MLP neurons of a small language model. Each row is named by its layer, matrix (down: output weights) and neuron, and shows model dimensions 192-319. Each number is 128 + 24 x the weight over its row's rms, rounded and kept within 0 to 255. A neuron's up and down rows have the sign that makes its largest values positive.
Before each neuron's rows, "raises" lists the tokens whose logits its output raises most directly, leaving later layers aside.

raises: " later", " earlier", "ns", "way", " prior"
L13.down319 [122 102 129 185  76  99 105 142 130 158 137 140 124 126 136  91 178 103 140 115 103 129  90 121 119 146 114  97  83 148 165 119  59 102 126 111 154 121 155 166 129 158 129 150  95 149 127 106 147 139 113 129 152 133 136 120 101 110 121 172 121 136 142 163 147 132 115  94  99 143 144 141 119  77 138 128 134  96 116 147 144 124 151 104 114 146 145 133 130  89 137 138 177 125  81 126 164 162 159 121 134 180 160 131 155 125 120 147 133 126  97  99 103 111 132 140 152 157 118  88 155 109  90 126 140  85  91 114]

raises: " the", " it", " this", " what", "It"
L13.down199 [ 95 158 138 184  75  78 139 105 121  84 113 136 123  67 148 128 151 139  96 101 113 176 125 125 111 113 133 162 123 148 149 125 153 187 167  95 112 113 121 106 157 153 159 143 138 111 131 141 148 105 153 127 128  99 156 170 128 133 127 120 116 141 104 139 151 134 132 159 141 142 137 144 167 177 149 118 128 153 121 135 120  99 129 107 149 138 152 126 110 112 111 100 156  78 141 161  66 133  77 161 109 129  93 112 134 118 135 130 145 111 137 108 159 130 106 155  92 137 173 133 117 123 140 141  95 157 108 156]

raises: " 1986)", " 1972)", " 1983)", " 1976)", " 1962)"
L13.down83 [136 120 111 122  96 158 124 103 151 178 102 147 102 155 116 137 145 127 157 117 143 127 110 116 117 173 121 167 164 151 161  96 132 128 123 144 107 138 113 124 136 145 130  97 124 132 141 115 149 158 149 118 167 106  96 154 121 132 111 133 134 124 105 142 132 169 131 139 120 136 120 102 164 118 158  84  67 159  96 146 118 110 145 132 148 173  93 135 120  83 152 150 137 159 125 173 121 146  96 129 113  96 118 141 109 135 142 154 113 140 139 147  69 102 153 129 152 135 110 100 144 159 115 102 178 191 156 134]

raises: "ling", "ed", "est", "ing", "es"
L3.down226 [133 117 100 126 131 151 132  81 140 110 120 128 115  92 121 114  89 126 119 133 130 132 130 114 111 127 141 136  34 121 149 142 130 161 156 142 115 158 145 121 132 146 106 128 130 139 138 141 160 125 115 129 154 114 121 116  93  90 198 129 136 174 117 123  97 135 123 127 167 119 137 118  64  73 144 119 134 134 115 129 118 136 104 116 140 152 156 140 128 129 139 148 153 138  96 131 120 151  77 157 128  88 135 105 135 112 155 158 112 118 118 114 151 163 160 136 156 103 146 118 116 119 119 104 135 113 110 115]

raises: " 1980", " 1964", " 1981", " 1977", " 1976"
L12.down275 [ 95 135  99 147 110 136 128 134 133 134 122  86 108 110 132 128 172 139 143 140 137 161 134 118 135  90 125 194 171 121 115 173  95 177 138  90 106 171 164 134 136 124 145 108 111 131 130 123 116 134 124 122 164 119 168 159 171 115 160 121 100  88  95 150 136 148 120  95 161 107 118 133 152 160 121 117 105 115 114 122 191 125 124 162 135 111 143 136 118 124 105 136 125  93 135 132 112 120 111 112 157 139 116 128 120 163 158 130 179 149 137 117 117  85  95 142 120 173 130  83 146 103 111 165 135 132 114 154]

raises: "19", "15", "18", "17", "20"
L13.down422 [100 162 148 122 136  97 145 106 145 135 105 120 122 143 131 116 132 159 115 122 173 139 104 137 114 164  80  86 169 141 128 155 124 137 149 100 145 122 113 141 156 128 133 126  79 148 156 128  88 111 150 130 122  86 137 110 128 157 119  97 120 127 132 114 140 107  90 123 140 115 110 158 117 162  67 112 116 116  92 126 123 114 142 110 136 173  82 143 115 122 144 128 154 132 128 173 137 109 108 155 144 137 100 156 101 117 170 165 125 128 120 122  31 122 119 128 126 107 156 129 113 121 145 139 153 127 130 113]

raises: "36″", "16″", "22″", "06″", "5"
L11.down41 [126 151 157 154 123 196 104 115  90  97 101 110 108  91 145 117 162 122 156 144 110 131 104 133  95 143 147 149 206 159 144 121 110 124 147 145 171 155 115 100 163 100 109 121 140 110 140 153  72 140 113 130 151  83 105 113 142 137 148  98 144 117 132 137  99 110 135 109 105 121 167 182 125 104  99 152 123 160 103 118 152 152 155 153 134 112 126 134 161 132 133 124 163 137 143  95 141 148 132 112 153 138 114  84 147 115 104 137 137  97 102 178 151 141 116 128 142 157 132 139 134 191 157 114 114 112 154  94]

raises: "ious", "ets", "sol", " 978-1-", " fled"
L13.down32 [133  75 124 115 121 150  98  98 125 121 138 150 129 179 131 145 125  96 172 144 163 117  91 133 114 130 139 199 127 109 137  86  86 100  69 116  65  87 129 128 129 179 122 119 105 117 150 108  59 126 106 161 106 149 105 106 123 154  80 149 119 126 143 124 135 129 129  97 133 148 154 150 143 109 130  84 123 137 142 140  93 106 162 116 132  91 145 121 134 123 155 147  97 103  80 115 103 138 140 132 111 150 128 155 144 134 109  94 158 153 122 132 162 155 118  95 134 119 149 114  99 110 116 121  98 136 149 124]

raises: " hours", " years", " months", " weeks", " days"
L12.down194 [138 141 115 140 134 140 110 154 132 124 127 164 181 158 142 123  93  95 196 148 137 142 125 151 110  98 127 107 111 128 103 147 135  82 144 149 123 125 110 174 130 118 143 124 148 105 139  98 107 153 133 129 181 129 124 169  95 126 141 131 159 121 129 153 106  90 103 115 157 127 121 130 117 138 136 110 126 160 129  82 124 127 135 137 118 160 125 105 139 132 159 163 118 182 137 164 107 160 100 166 103 136 128 149  98 151 137 145 114 146 125  98 109 151 103 131 112 146 126 139 137  98  88 116 115 101 152 132]

raises: ")", "),", ").", "2)", "1)"
L12.down286 [ 70  95 115 165 132 104 144 147  93 105 117 106 105 126 144 176 110 169 123 119 138 107 135 126 104 131 159  89 197 126  94 170 151 158 121 145 104 151  76 127 145 129 128 135 130 143 130 123 132 106 128 129 117 110 128 118 136  87  95 106 125 125 155 125 114 154 101 104 115 139 136 131 127  60  76 156 154 105 137 147  78  85 115 107 140 179 128 101 147 135 145 125 143 106 132 137 155 147 138 112 108 153 131 118 119 125 143 101 113 122 131 147 121 148 146 114 129 113 112 110 121  82 132 152 133  95 126 149]

raises: " when", " while", " except", " whilst", " although"
L11.down239 [145 120 106 136 114 145 125 100 117 126 117 135 113 152  67 155 142  95 149 133  85 123 131 128 151 151 122 148  83 104 104 138 171 117 113 121 173  94 129 157 142 155 127 118 143 103 116  85 143 113 173 131 142 147  81 109 151 118 134 118 150 122 124 113 149 127 123 108 161 152 124 113  88 121 156 113 146 120  86 130 139 115 146 111 113 108 104 111 136 136  91 184 128 141 135 153 154 133 120 118 121 108 160 116 164 112 119  78 113 130 114 143 107  85 146 156 117  97 113 116 132 132 137 127 153 112  72 182]

raises: " a", " an", " one", " the", " enough"
L13.down212 [103  99 112  84 102 109 117 136 144 101  90 142  99 120 125 155  94  88 152  94 139 145 172 142 127  98  81 196 100 126 123 178 166 158 138 124 129 122 131 121 152 157  92 150 129 143 139 148 145 102 111 124 103 108 109 134 125 129 155 139 144 135  90 131  83 148 149 126 132  98 111  96 152  95 169 119 161  89 111 111  97 125  91 144 123 130 138  97 145  95 120 103  58 129 113 122 116 140 141 172 143 130 130 119 106 126 129 133 127 160 134 150  98 198  91 143 110 148  87 125 119 114 171 137 146 115 151 138]